python train.py --num_hidden_layers=12 --hidden_size=512 --init_std_o=0.00448 --init_std_up=0.022 --max_steps=7055
MLP neurons of a small language model. Each row is named by its layer, matrix (down: output weights) and neuron, and shows model dimensions 16-111. Each number is 200 + 40 x the weight over its row's rms, rounded and kept within 0 to 999.
A block is one neuron, or neurons of one layer that tend to fire together. After each block is what it responds to, as a language model described it from the Wikipedia text at the highest values.

L7.down1545,167,126,193,225,169,171,217,231,154,169,203,213,174,207,317,128,219,181,223,165,138,210,219,231,254,228,245,213,191,237,182,179,213,192,228,164,129,223,202,256,195,275,141,240,197,190,186,225,191,235,204,214,143,222,234,132,242,225,224,165,235,241,170,256,161,279,185,172,91,187,222,230,195,164,246,199,221,203,234,115,224,248,240,168,211,191,276,182,210,188,174,174,183,229,151,216
Responds to: Foreign-language word pieces. Word-internal pieces and short function words inside non-English phrases in English text, like book titles, institution names and Latin binomials, e.g. univers(itet), est(etic)ă, Direcţia Promovare a.

L3.down789,111,236,145,264,131,202,212,190,256,219,221,200,181,165,171,220,171,191,213,212,207,237,213,267,181,192,245,225,282,207,231,180,159,121,211,240,194,171,168,244,200,189,216,111,236,245,212,210,153,215,211,147,132,228,175,99,181,222,178,174,139,235,226,184,214,207,229,237,222,165,253,191,173,224,119,251,204,186,194,213,205,158,241,244,206,180,220,259,167,247,157,212,198,129,189,236
L3.down877,238,203,198,192,166,190,185,178,153,169,260,253,235,250,258,144,211,182,128,213,237,163,188,208,171,148,214,142,228,178,236,243,111,188,268,230,186,185,251,183,141,230,200,139,220,132,136,134,219,223,168,225,148,191,212,134,151,223,225,212,176,223,170,168,218,228,162,190,167,239,149,227,241,251,103,286,243,229,229,262,197,247,142,190,193,170,142,158,186,246,198,223,240,229,198,205
L3.down1028,222,267,158,199,243,184,213,174,235,232,301,212,133,218,159,252,211,221,205,202,213,209,164,236,199,207,197,222,213,260,127,176,309,124,253,200,156,148,179,235,191,208,242,163,258,239,205,179,197,204,129,209,210,200,171,112,137,236,216,150,126,182,217,204,164,185,147,195,158,99,248,165,216,177,123,182,229,251,199,161,188,144,203,197,168,151,187,224,200,196,156,249,242,148,253,259
L3.down1075,168,227,178,161,221,152,96,147,175,203,198,204,245,236,182,131,232,188,304,212,193,167,190,195,99,160,252,202,233,186,175,204,113,144,266,242,165,105,139,229,178,188,220,207,289,213,138,173,172,273,184,192,199,218,184,187,220,168,221,210,177,229,218,191,164,189,199,261,194,164,129,228,190,289,128,261,163,165,204,172,169,143,177,182,143,179,192,204,207,287,160,203,177,177,214,193
L3.down1378,255,102,188,245,116,183,267,152,157,223,178,264,247,266,137,169,223,246,241,203,253,167,228,182,208,192,160,182,257,211,229,236,246,192,190,177,208,152,290,176,213,164,174,237,249,223,149,167,245,235,178,152,200,234,217,180,226,165,258,257,193,199,212,185,204,210,186,197,138,161,198,144,191,171,194,228,170,241,186,228,207,270,228,183,231,184,253,183,185,226,227,269,248,277,152,231
L3.down1527,194,155,241,219,183,170,170,253,164,106,208,163,162,247,116,207,219,262,104,196,158,193,204,261,167,223,150,198,273,184,272,177,256,282,212,186,210,187,175,232,122,214,177,191,279,198,284,139,177,158,228,226,119,262,209,170,186,166,184,267,209,230,165,177,198,189,156,129,287,159,230,243,140,226,218,188,132,261,161,173,196,115,219,172,200,240,242,218,218,232,192,280,188,299,150,194
L3.down1744,194,219,174,209,209,209,210,253,182,229,263,156,207,225,132,217,117,221,151,215,225,213,179,176,91,200,240,177,198,195,283,236,211,223,183,147,210,146,239,208,221,176,157,215,202,132,256,179,234,234,220,154,187,178,207,174,175,168,172,116,200,189,261,178,158,183,175,222,154,170,293,215,156,159,143,258,248,177,156,203,168,138,145,259,222,263,223,235,204,242,148,207,203,203,184,165
L3.down1968,148,199,210,248,191,132,219,219,171,158,217,180,161,255,224,115,229,228,121,257,177,206,186,209,167,164,248,276,183,207,227,194,188,185,252,231,219,194,138,204,188,195,134,245,137,188,236,279,187,162,219,189,255,178,197,230,158,240,232,218,202,228,199,239,233,208,243,264,161,167,224,203,165,252,207,213,138,221,216,209,230,236,226,140,207,201,204,258,231,213,233,227,161,232,217,218
Responds to: Indefinite articles and initial p. Indefinite determiners such as a, an, one, another opening a noun phrase, plus a lone "p"/"P" starting a split word (pardon, pagan, Pistoiese, p.m.).

L7.down1323,266,204,137,136,116,146,171,206,226,283,197,274,193,217,194,244,162,192,164,250,239,212,158,264,239,142,237,161,168,168,292,231,279,197,189,281,148,135,203,234,227,191,189,235,175,129,156,177,135,200,203,230,192,212,220,221,117,211,185,192,220,238,175,195,175,267,223,241,143,223,229,188,179,194,209,143,220,210,217,240,213,222,232,253,199,133,168,198,180,167,130,198,201,212,163,202
Responds to: Geographic location descriptions. Tokens inside phrases giving a place's location, route or street address, such as "along the", "at the northwest", "530 Spruce St." and "N1 Highway".

L3.down69,262,211,235,240,200,223,267,187,145,181,153,216,244,172,160,197,204,205,204,154,220,132,206,242,179,170,191,160,200,160,229,198,171,169,219,175,203,223,192,217,209,174,186,233,198,192,231,235,253,213,259,160,126,196,189,182,128,247,267,190,164,238,191,204,239,260,167,171,258,205,247,243,193,131,222,178,192,199,211,217,186,197,140,205,155,209,227,188,195,161,175,207,177,208,136,187
L3.down190,194,236,175,152,271,197,166,198,176,185,190,288,214,264,231,161,240,253,149,253,213,180,240,165,190,171,230,160,154,185,207,220,164,243,251,184,199,88,248,151,208,155,166,209,224,195,216,190,133,228,264,215,255,126,118,175,236,178,216,127,256,195,142,157,212,214,155,166,161,217,272,216,179,232,237,249,80,203,229,166,128,134,226,198,113,243,230,222,215,234,139,145,206,228,232,251
L3.down249,227,189,170,225,205,267,174,214,194,207,211,237,219,193,160,217,216,170,247,178,194,198,223,128,126,220,187,254,253,229,180,128,227,219,128,190,156,183,265,229,232,243,212,210,165,255,156,194,216,319,228,166,222,199,251,212,205,178,194,144,188,271,240,186,169,201,169,154,241,182,195,157,226,186,225,215,161,217,258,239,281,176,200,275,192,232,193,179,191,244,300,183,203,142,275,170
L3.down271,189,183,180,157,173,206,238,152,216,187,159,268,155,104,205,237,137,172,188,200,210,218,147,237,207,216,160,224,196,123,190,110,229,197,149,256,194,198,214,182,80,214,222,211,185,190,211,232,205,168,229,253,208,159,175,186,218,182,231,215,217,179,173,230,282,196,226,179,181,185,250,205,210,159,214,212,231,284,218,183,221,206,225,228,262,150,209,215,204,249,174,214,179,148,169,229
L3.down675,263,191,167,204,185,229,226,178,165,170,183,186,224,136,132,201,231,151,123,173,131,175,140,215,145,146,242,216,181,161,241,148,158,169,208,188,221,165,275,213,235,158,186,260,175,238,220,202,231,217,218,202,185,146,236,253,190,139,123,255,186,216,202,206,258,215,202,160,234,175,235,246,192,115,195,163,193,209,276,129,215,180,251,228,155,174,162,119,216,143,228,222,215,214,179,139
L3.down966,307,209,179,239,84,187,219,200,213,179,178,285,206,189,221,252,217,83,218,148,230,240,148,171,224,172,236,204,233,180,202,184,222,166,168,177,217,202,159,185,227,241,213,240,207,229,252,235,228,168,248,209,225,270,261,241,149,180,209,198,220,162,192,199,210,167,164,197,246,217,182,197,188,193,155,182,247,213,181,216,236,154,277,249,229,227,175,110,230,140,200,154,253,113,161,177
L3.down1612,231,293,138,155,310,204,246,259,201,210,188,289,145,200,210,291,176,228,203,284,271,198,307,205,173,274,229,211,250,198,192,224,267,234,78,252,159,187,188,256,197,229,218,174,246,191,165,252,178,204,248,215,185,204,205,162,145,143,205,140,216,223,231,220,161,171,208,230,163,226,242,144,158,165,160,186,173,192,204,219,171,128,222,346,257,202,233,192,212,186,221,173,236,203,168,174
L3.down1896,167,161,163,71,188,173,195,169,227,209,247,232,134,207,230,161,164,242,214,242,114,194,206,178,217,225,157,227,173,211,237,154,143,186,124,268,178,182,189,211,175,191,238,173,165,252,175,162,171,189,252,236,173,222,184,138,141,182,225,131,203,262,228,263,202,230,238,167,123,214,252,151,296,113,201,150,154,184,187,248,205,221,188,200,229,204,265,242,202,183,228,247,197,184,250,204
Responds to: Spatial route/location words. Words describing routes, movement, or position in geographic and road descriptions, such as passes through, flows into, towards, near, south side.

L3.down15,162,134,162,269,204,159,172,222,253,200,209,205,193,249,208,148,250,217,201,167,221,244,201,236,213,222,200,225,237,218,194,120,191,148,275,232,112,228,235,273,242,174,256,129,275,248,247,216,225,209,239,198,232,271,181,201,127,161,256,243,173,226,172,189,221,167,190,134,199,217,239,160,239,161,137,205,192,289,212,208,178,209,187,212,194,192,221,256,166,160,193,189,135,223,215,160
L3.down212,217,186,190,189,226,152,138,183,228,209,143,188,169,162,217,194,132,199,197,121,183,192,229,191,148,141,240,157,196,239,309,194,137,209,220,158,214,252,177,141,276,198,238,182,186,93,207,212,312,243,226,198,177,264,203,316,91,252,200,236,240,193,181,190,135,183,150,217,228,224,196,209,214,168,155,240,240,158,137,221,214,182,228,260,232,169,243,166,190,176,179,211,152,172,170,231
L3.down303,191,144,239,175,212,216,213,182,169,235,158,284,231,188,201,190,219,179,155,171,257,161,244,234,220,228,195,218,198,217,209,201,271,273,200,189,215,172,176,212,223,213,164,283,174,173,245,209,194,149,287,137,206,294,130,174,169,155,220,206,200,185,235,202,127,200,181,179,316,253,239,211,145,223,234,250,287,305,167,192,146,244,179,202,182,225,232,123,251,187,166,189,226,194,160,163
L3.down739,244,189,104,220,164,215,158,162,190,188,275,202,182,215,266,229,265,171,235,264,141,213,214,220,213,260,232,195,136,156,277,191,210,313,180,153,157,197,262,215,188,223,256,240,200,245,170,178,169,172,268,244,195,214,183,171,212,297,226,197,194,200,125,245,220,294,168,246,228,137,191,251,214,137,228,247,206,216,199,203,194,198,169,233,196,175,215,178,221,188,182,198,115,153,176,201
L3.down946,221,201,265,186,261,278,195,173,154,121,259,220,238,180,174,288,152,139,224,192,249,242,112,202,179,144,174,199,175,167,213,222,236,102,166,152,184,268,158,178,197,234,229,195,180,200,215,187,208,265,253,205,226,178,164,121,245,178,171,211,222,215,222,206,301,139,140,178,247,255,197,217,248,207,198,232,222,257,230,244,216,244,170,244,248,186,212,152,207,179,187,171,282,229,198,245
L3.down1464,118,222,199,193,194,193,207,183,188,174,198,213,138,147,178,230,170,245,218,230,218,179,269,200,222,232,202,216,147,222,231,275,142,242,247,272,194,219,199,214,185,251,211,194,146,162,298,201,155,250,231,217,200,139,161,238,168,98,187,253,277,221,205,213,160,258,138,204,243,206,224,229,169,227,207,171,304,207,257,214,195,152,184,174,273,149,228,184,208,174,245,150,176,125,210,215
L3.down1605,250,159,176,259,227,214,113,203,174,141,222,124,194,170,248,194,179,189,215,175,208,181,227,120,151,151,185,196,149,208,274,177,187,209,198,159,189,219,222,201,266,192,267,177,212,110,231,163,276,161,185,194,198,194,206,254,147,269,296,219,240,196,285,229,215,212,231,117,265,230,190,268,226,140,157,239,243,219,183,152,164,141,237,196,166,207,213,155,192,215,180,194,177,159,180,156
L3.down1774,283,137,204,174,296,199,134,232,144,144,151,202,197,220,209,251,262,210,170,210,208,160,120,213,140,178,119,231,188,193,230,296,190,124,231,142,237,174,238,105,229,263,205,206,193,129,217,228,199,198,197,212,221,242,163,271,222,175,213,235,273,189,231,213,166,187,143,122,261,200,163,242,200,151,193,228,215,190,242,203,155,223,169,212,141,131,254,155,156,217,199,271,231,135,171,185
Responds to: Foreign-language articles in titles. Articles, prepositions and conjunctions inside non-English names and titles in English text, such as der, del, des, les, und.

L8.down0,249,198,120,227,267,173,190,190,166,214,247,271,240,135,188,255,175,218,96,295,207,259,170,181,258,152,197,173,132,225,257,174,194,211,202,122,172,165,246,93,230,202,261,218,161,130,248,137,242,229,212,206,223,183,255,239,224,267,198,170,176,166,208,233,226,280,249,183,181,247,207,149,264,191,220,204,197,198,180,249,190,192,263,187,272,244,190,150,157,207,220,246,193,152,171,246
L8.down192,205,153,154,197,199,222,254,219,202,158,225,270,216,179,174,249,191,207,223,213,140,242,225,183,181,268,119,187,174,155,215,193,235,203,218,224,234,140,224,185,173,119,163,197,224,224,250,202,216,175,238,271,206,153,179,206,157,146,135,184,201,188,140,250,273,210,253,219,148,158,153,153,181,164,199,257,238,136,138,165,165,134,166,199,113,219,241,141,122,257,198,210,251,211,197,213
L8.down623,211,215,143,207,201,197,189,123,234,248,239,228,165,173,200,163,203,213,143,201,190,210,232,237,167,193,235,254,187,138,172,173,295,203,208,212,196,183,187,236,146,233,153,221,193,200,160,183,203,202,231,258,156,220,226,179,225,157,214,202,263,269,223,288,211,129,223,164,180,192,295,217,118,166,220,184,178,205,154,219,219,182,200,241,211,180,215,196,188,239,198,306,256,184,145,225
L8.down689,158,156,240,171,182,251,230,189,199,251,83,219,120,202,220,125,214,218,123,188,243,140,149,222,127,212,256,170,199,184,227,160,223,197,206,181,178,235,208,206,184,212,235,214,186,221,200,144,193,233,171,227,213,205,112,183,188,179,217,168,249,245,167,177,249,222,138,190,146,246,191,205,217,203,208,240,186,191,187,169,202,173,97,172,243,161,194,200,153,235,177,206,265,72,233,217
L8.down1053,169,184,285,207,159,276,243,234,245,232,207,187,216,133,179,202,154,166,168,233,216,189,195,206,285,156,137,232,168,194,163,188,229,167,222,217,285,229,162,193,209,169,216,181,184,237,226,241,239,242,162,94,229,140,202,238,131,250,188,182,242,182,205,147,222,221,103,272,158,151,281,155,186,183,237,233,285,268,234,245,135,182,246,143,154,128,227,237,165,158,145,270,195,171,154,130
L8.down1489,182,267,120,259,210,221,146,143,290,211,139,266,207,141,146,164,257,200,263,200,201,189,202,152,196,185,127,212,219,229,180,138,212,169,244,238,211,219,177,227,176,176,254,134,223,193,145,209,152,266,241,147,140,174,235,263,198,168,139,184,196,196,221,226,214,272,244,187,188,230,201,202,135,262,219,184,159,121,229,203,192,145,135,281,147,189,263,197,176,198,126,187,212,184,207,227
L8.down1583,227,193,161,150,247,181,190,167,167,211,167,237,209,162,213,199,169,253,204,153,195,215,195,226,232,154,190,204,155,143,188,222,172,234,180,203,207,210,205,252,179,166,182,167,263,217,201,151,219,236,140,167,216,196,255,291,198,197,227,128,214,154,289,134,200,262,103,200,171,253,172,200,166,175,162,162,153,189,178,176,221,235,224,205,231,152,215,196,178,263,142,165,213,227,226,203
L8.down1696,176,240,240,136,223,192,232,214,190,186,157,214,185,231,157,202,217,154,169,209,217,163,265,156,212,188,190,151,193,191,220,264,197,192,253,125,146,168,206,224,201,232,222,253,185,246,287,191,191,192,151,204,208,270,204,184,147,234,209,228,193,189,169,222,216,229,190,163,221,203,220,160,157,237,273,95,211,225,175,198,208,139,201,157,216,232,210,161,241,163,205,207,234,185,237,175
Responds to: Geographic route/location continuation. Function words or nouns that lead into a named place or route in geographic descriptions, e.g. "on the Mississippi River", "to cross Bayou", "along the".

L8.down187,170,167,144,194,159,286,157,236,172,138,230,139,189,192,284,240,218,229,188,183,187,196,139,215,149,202,158,173,260,221,181,182,211,155,160,191,218,218,219,182,201,164,176,211,80,202,187,147,95,190,231,202,202,260,255,225,206,281,247,241,235,248,216,213,185,306,209,134,247,229,236,275,174,221,231,183,100,196,201,183,154,284,179,181,144,227,198,193,170,239,292,260,223,244,201,208
L8.down465,178,178,183,175,236,165,191,237,262,203,221,237,144,128,154,205,162,220,192,207,150,207,119,248,131,192,231,135,155,211,246,186,205,212,206,141,228,213,155,213,171,158,208,101,234,205,130,202,230,217,169,188,153,219,207,239,186,169,218,182,237,181,158,200,235,192,314,222,143,133,161,180,178,247,190,235,224,285,149,174,148,296,216,200,170,192,212,186,233,209,309,231,176,218,218,160
L8.down788,196,209,215,191,214,159,175,287,244,128,174,209,213,179,235,209,217,163,197,261,130,260,167,183,231,168,205,216,238,216,145,214,250,250,238,225,157,167,278,295,208,165,235,239,115,177,185,160,225,137,165,108,166,140,235,209,198,212,206,229,160,220,191,165,186,305,224,228,181,137,196,128,168,215,165,209,182,218,259,178,165,196,207,239,152,208,173,192,218,271,150,169,195,173,259,251
L8.down1390,230,238,193,231,193,162,180,192,210,193,263,156,171,172,175,240,275,167,156,199,220,119,278,162,181,230,196,166,213,199,214,163,229,210,276,227,226,195,223,196,240,216,262,262,210,163,231,257,222,234,157,217,178,206,109,190,217,212,186,321,207,223,154,238,240,223,152,149,266,236,188,306,213,188,167,146,141,242,137,221,235,174,235,219,156,166,239,106,172,184,117,151,121,227,176,210
L8.down1440,189,169,233,96,168,159,177,144,182,151,191,183,181,255,229,195,141,205,150,159,161,222,235,242,175,164,245,157,143,235,174,215,175,242,189,238,192,197,218,233,242,175,214,234,188,212,247,160,168,173,228,200,165,261,164,160,160,246,239,173,137,193,198,202,168,186,211,168,160,158,216,222,136,196,214,119,209,198,265,224,158,148,161,205,184,210,231,143,211,107,256,260,209,208,203,168
L8.down1571,206,235,180,184,294,144,242,238,213,237,196,284,182,154,174,181,236,177,202,170,164,238,163,207,185,180,223,185,240,249,239,196,228,165,164,203,174,188,146,191,209,190,215,252,204,237,157,194,239,212,194,223,269,179,321,135,191,171,270,171,151,181,216,174,247,184,186,251,196,159,176,183,241,186,207,240,218,203,198,154,195,170,247,128,246,192,253,181,193,194,224,222,264,187,177,207
L8.down1871,247,160,163,185,225,189,235,219,187,173,267,154,198,180,192,249,195,152,223,186,192,173,187,142,159,189,236,178,244,184,259,196,308,158,221,200,173,257,236,190,236,188,186,124,215,169,153,232,215,168,234,248,189,226,188,250,244,218,175,189,217,223,147,135,174,213,246,185,188,219,236,203,241,140,248,225,243,184,161,190,161,186,237,150,140,231,187,179,159,196,221,234,185,203,160,209
L8.down2023,212,162,169,264,243,170,247,300,191,169,207,220,222,246,241,239,155,185,260,195,136,183,207,230,124,82,206,155,234,250,257,193,285,251,214,174,223,237,200,234,230,160,271,192,222,135,207,234,200,144,230,255,223,225,233,181,183,217,216,165,162,192,205,149,197,231,206,291,183,243,260,180,232,193,228,247,269,170,232,178,184,246,163,240,179,208,247,193,150,240,204,177,184,189,258,215
Responds to: Ends of institutional names. Closing word of multi-word organization, standard or title names, often before an acronym, e.g. Standards, Framework, System, Officer; also as or a in role phrases like serving as a.

L7.down1487,166,191,107,224,214,143,224,215,219,203,248,162,245,183,214,230,201,185,146,149,118,241,197,218,300,269,190,190,200,221,203,189,197,267,215,220,226,193,209,196,174,243,216,213,137,192,191,268,238,228,218,225,257,149,181,224,256,220,201,155,186,168,181,268,175,192,189,156,182,275,292,198,187,193,209,229,205,235,250,216,152,159,212,102,204,205,163,206,205,204,174,233,213,200,155,185
Responds to: Status or rank assignment. Tokens that begin assigning someone or something a rank, role, place or membership, such as named, appointed, became an, part of, finished second, 32nd.

L3.down108,244,186,153,210,201,223,222,188,175,143,216,157,133,168,275,184,184,248,203,239,183,190,232,142,185,175,143,140,208,217,248,209,237,203,141,220,181,133,246,173,214,185,173,126,228,125,200,206,323,215,183,205,191,111,153,274,158,163,148,240,218,226,190,153,239,120,229,184,214,219,191,174,169,232,199,173,90,215,246,147,202,154,138,164,219,181,213,193,196,155,130,125,170,202,213,178
L3.down167,229,160,148,151,261,216,193,247,128,176,210,212,236,150,172,181,185,251,236,236,188,192,161,198,199,167,242,157,95,236,168,166,217,198,208,152,184,193,186,190,237,186,235,177,166,214,226,223,181,223,236,190,172,145,192,214,183,142,228,212,163,179,216,219,150,149,124,165,160,256,203,210,75,282,248,233,176,261,159,281,270,216,167,164,144,202,233,278,177,224,196,216,194,214,205,186
L3.down602,176,197,223,157,161,189,149,198,164,201,171,263,200,144,244,184,183,216,223,192,232,220,194,176,189,189,246,147,114,253,147,233,149,253,228,189,214,196,194,211,150,175,157,204,161,320,185,169,156,159,220,162,150,204,184,216,205,180,156,192,195,227,243,157,220,107,209,222,192,249,269,188,217,158,152,147,234,174,243,154,200,204,178,229,175,138,147,206,217,209,229,253,137,224,185,279
L3.down1254,219,279,145,214,202,215,157,271,141,151,171,166,190,198,191,218,222,239,191,188,193,181,202,181,198,161,228,181,171,214,197,142,241,197,209,239,177,206,175,187,253,176,163,256,181,157,233,252,165,168,218,200,206,157,221,200,172,203,164,160,177,251,176,313,159,176,184,161,119,150,226,218,215,160,223,215,250,205,212,243,208,201,216,224,194,173,221,181,207,209,209,165,179,191,178,142
L3.down1308,210,222,239,158,202,160,157,180,205,215,190,158,165,163,196,234,122,225,172,185,181,160,252,242,228,240,144,214,222,242,312,239,188,253,155,181,230,132,266,206,240,167,190,184,191,200,209,188,233,238,161,226,164,208,213,218,181,157,265,208,139,239,217,193,177,149,169,177,189,198,157,189,152,228,184,198,225,242,214,189,244,149,216,162,158,261,196,264,198,153,164,175,175,262,170,219
L3.down1318,221,227,180,214,167,195,199,170,200,218,155,229,135,277,120,218,201,226,228,147,183,165,185,185,190,237,236,214,296,200,165,216,153,205,206,239,174,214,227,157,233,252,182,200,210,220,194,258,204,238,163,236,113,164,177,197,193,173,203,215,154,243,179,204,260,185,223,108,232,187,240,295,216,275,240,198,163,203,194,141,184,240,213,197,219,224,124,153,209,172,172,192,265,246,146,235
L3.down1472,162,241,174,203,187,176,197,204,197,180,280,216,111,120,178,185,164,249,151,242,213,171,202,188,231,249,207,252,205,217,194,250,144,203,156,216,159,133,200,223,267,212,172,289,192,238,213,203,191,244,163,181,207,194,208,222,213,286,145,253,159,235,171,230,205,150,161,203,136,155,176,206,306,193,208,169,170,212,212,155,236,142,259,133,133,243,158,222,181,238,153,183,219,226,228,216
L3.down1930,167,214,186,192,139,184,206,183,231,149,132,194,167,209,214,210,194,215,191,187,164,197,229,160,229,253,171,197,273,158,344,180,264,222,271,154,250,168,240,245,219,188,257,203,271,220,221,197,158,201,178,258,191,195,214,250,179,190,183,222,235,246,197,205,192,168,180,214,155,236,230,197,180,199,200,257,178,260,222,197,170,145,203,244,193,217,245,247,213,204,139,162,258,286,185,225
Responds to: Academic field and domain nouns. Nouns or word-ending pieces naming fields, subjects or policy areas, often after of/and in lists or titles, such as Biology, Literature, environmental, education.

L8.down485,180,170,198,239,226,206,172,240,155,174,286,138,185,230,156,268,170,169,219,144,260,201,246,228,283,158,186,165,170,248,189,179,240,244,210,210,188,139,152,220,253,207,187,239,248,155,273,152,189,195,178,234,198,176,210,184,212,196,153,279,185,301,154,141,218,243,247,139,171,175,210,201,176,186,149,220,196,229,202,141,229,184,190,172,151,178,273,204,208,260,195,201,243,107,216,222
L8.down779,214,251,164,237,229,105,231,218,193,205,157,224,160,225,213,156,259,198,164,199,210,233,245,126,182,268,129,225,169,215,247,276,162,177,235,213,231,193,271,205,180,205,219,196,191,208,227,204,159,185,183,263,231,249,184,178,220,213,181,174,124,190,150,208,214,141,180,182,235,183,181,249,115,166,127,121,179,145,228,215,195,134,174,156,185,212,188,251,247,251,199,189,212,190,222,107
L8.down946,211,209,141,202,243,243,188,111,187,198,213,210,216,232,194,241,217,258,192,213,254,204,222,182,220,198,162,119,237,194,244,226,175,221,196,193,168,236,158,178,239,191,204,265,183,128,200,136,143,203,209,192,188,174,172,265,168,211,214,184,116,186,179,250,188,234,229,199,143,223,166,229,194,234,306,226,198,165,238,233,227,183,202,226,165,226,194,213,215,163,198,250,226,207,247,231
L8.down1512,144,186,213,203,229,197,215,141,244,180,127,203,277,136,282,181,168,198,201,153,237,224,200,164,195,157,194,213,171,152,175,189,260,189,183,158,217,173,240,148,141,248,228,198,187,146,144,215,197,229,239,205,202,172,195,273,254,210,249,179,238,260,234,140,140,202,141,181,231,187,223,226,111,198,228,162,171,212,183,193,205,233,212,181,195,163,215,152,212,204,141,172,174,189,161,304
L8.down1756,145,192,157,205,200,195,190,197,238,153,251,236,271,227,195,195,144,204,200,229,160,191,238,276,176,226,257,202,253,244,194,199,237,253,140,143,151,160,213,261,193,162,266,128,187,239,244,186,178,232,239,216,225,176,255,288,188,221,163,200,150,187,269,157,157,222,302,191,190,159,269,178,201,251,182,105,226,140,203,264,212,230,183,236,290,131,193,233,206,224,224,275,207,223,174,249
L8.down1908,242,154,169,204,184,211,158,171,190,225,282,186,159,279,185,124,281,207,267,174,208,131,164,247,194,185,219,121,192,206,180,198,186,207,190,133,172,206,144,242,211,156,179,246,270,220,192,161,212,166,140,225,214,155,206,180,211,281,263,225,167,174,173,225,196,272,222,136,157,197,273,245,215,174,174,189,206,161,180,222,154,199,231,268,159,225,198,172,148,236,204,178,187,265,269,232
L8.down1922,266,147,173,249,168,168,204,170,240,222,213,233,94,178,168,190,226,292,240,233,147,189,292,219,223,167,207,156,170,197,210,244,179,182,255,185,171,167,237,182,209,130,158,208,224,174,191,182,211,228,240,200,142,214,164,183,163,163,160,190,159,135,277,238,219,251,185,227,173,199,154,237,229,184,268,132,199,243,238,184,202,213,182,207,172,246,234,141,218,190,194,197,167,190,181,283
L8.down1933,192,211,258,274,176,210,207,208,174,182,201,217,195,229,218,216,215,128,239,139,203,207,139,130,202,297,247,205,237,205,243,243,157,227,172,224,200,232,215,162,176,206,201,213,183,252,201,196,157,189,289,167,118,172,216,238,206,174,216,153,165,288,143,140,160,142,194,210,161,109,240,156,197,207,176,194,268,137,210,154,232,261,176,215,137,187,193,229,188,299,166,181,284,127,151,164
Responds to: Article in biographical roles. Indefinite article a/an after was, became, as or and, introducing a role or honor in biographies: "was a Guggenheim Fellow", "became an honorary member".

L7.down1721,188,237,142,198,255,117,201,195,216,187,214,235,232,236,139,169,243,204,221,210,253,210,304,190,182,239,129,157,190,194,211,201,295,171,182,187,265,211,200,201,233,253,241,173,158,145,149,185,184,268,248,247,194,173,173,232,239,216,218,242,260,181,207,179,173,255,134,128,182,253,161,279,181,214,229,206,147,169,140,195,160,162,202,233,196,204,189,226,189,226,195,134,159,233,150,234
Responds to: Inside multi-word titles. Non-first words of capitalized names of works and organizations, often of, for, and, e.g. One Third of a Nation, Center for Nutrition, Annual General Meeting.

L8.down131,248,143,167,146,208,278,226,109,227,231,194,195,244,171,292,219,155,218,208,271,182,204,191,225,163,224,240,219,246,300,213,266,222,217,166,211,176,180,116,284,209,144,252,236,242,168,141,241,235,188,160,240,181,211,161,162,222,245,181,175,195,211,295,193,234,209,148,175,244,127,178,259,235,229,170,257,206,220,155,178,171,164,207,174,170,259,126,250,204,197,180,173,223,181,248,168
L8.down429,262,162,177,238,254,214,245,262,160,189,141,176,195,197,289,130,173,250,211,208,213,271,227,160,114,252,165,169,153,206,173,170,186,223,199,248,285,211,263,256,225,242,209,181,130,213,162,216,209,192,260,207,224,223,149,228,240,208,157,246,184,173,179,196,214,249,236,234,225,210,164,200,216,181,222,203,261,249,233,129,203,140,168,239,137,237,219,219,192,213,205,168,183,188,195,238
L8.down618,185,225,127,135,187,196,158,172,144,240,230,252,201,192,269,215,185,237,159,178,196,229,228,158,142,186,182,149,279,269,233,161,202,196,187,180,245,209,154,156,215,140,162,227,176,143,213,203,170,162,80,204,200,196,182,250,265,230,250,191,243,269,160,260,218,256,269,160,217,218,217,165,186,284,228,139,150,172,250,207,186,179,257,198,59,191,176,139,229,192,232,223,198,248,168,162
L8.down713,263,176,176,112,202,183,176,193,201,173,254,228,180,180,229,230,105,148,188,225,113,230,221,170,116,219,121,179,139,229,258,161,144,173,200,188,226,206,254,225,225,197,233,217,213,229,238,191,159,194,179,245,214,219,187,251,224,153,201,205,228,174,246,189,178,261,179,131,248,219,267,269,243,155,226,148,237,179,213,195,269,165,211,272,163,202,230,169,245,161,204,205,203,193,195,246
L8.down1002,275,144,188,197,273,228,180,183,250,226,239,163,180,286,223,231,190,175,180,186,106,229,84,202,233,227,188,268,182,261,176,259,139,236,120,142,194,227,195,154,169,165,199,210,149,247,113,203,228,158,255,178,142,211,195,170,213,213,202,281,141,170,219,230,182,164,186,236,225,159,154,212,148,192,191,178,215,184,208,259,216,111,186,160,155,229,179,218,213,222,198,215,182,225,104,190
L8.down1369,241,239,180,156,264,168,237,208,207,186,206,173,204,251,180,205,213,135,218,139,193,232,227,179,240,236,200,139,175,256,222,182,177,240,177,172,243,175,154,207,194,185,143,193,206,104,151,171,220,192,130,202,220,261,188,204,212,114,237,179,206,233,164,170,260,219,267,196,195,232,265,164,153,297,247,197,258,204,254,195,258,233,241,214,197,237,293,121,258,211,183,159,193,254,226,189
L8.down1899,179,121,176,238,266,207,192,180,173,164,227,250,248,202,168,214,278,239,233,218,113,207,145,174,191,264,152,167,214,206,153,151,126,234,221,213,188,294,200,248,199,235,191,154,162,103,196,207,182,150,139,295,198,202,217,126,187,162,228,243,203,312,218,272,181,127,229,154,247,278,226,158,202,244,199,147,227,265,271,250,124,142,218,262,215,270,163,176,236,229,182,214,193,230,126,192
L8.down1949,240,173,186,179,220,212,157,214,138,236,234,214,231,142,200,190,299,155,175,251,195,276,186,232,163,217,178,174,166,230,208,183,187,211,152,144,190,234,198,254,171,203,236,284,230,237,211,153,159,206,184,305,236,224,214,240,277,211,204,177,145,149,290,250,183,308,194,226,215,266,185,195,175,199,200,147,149,198,163,187,258,237,285,210,183,142,241,174,113,253,164,218,256,212,211,185
Responds to: Foreign-language word pieces. Word fragments inside non-English (mostly French, German, Dutch) titles and names in English text, such as requ(ins), pet(it), un(end)liche, and nearby particles and table pipes.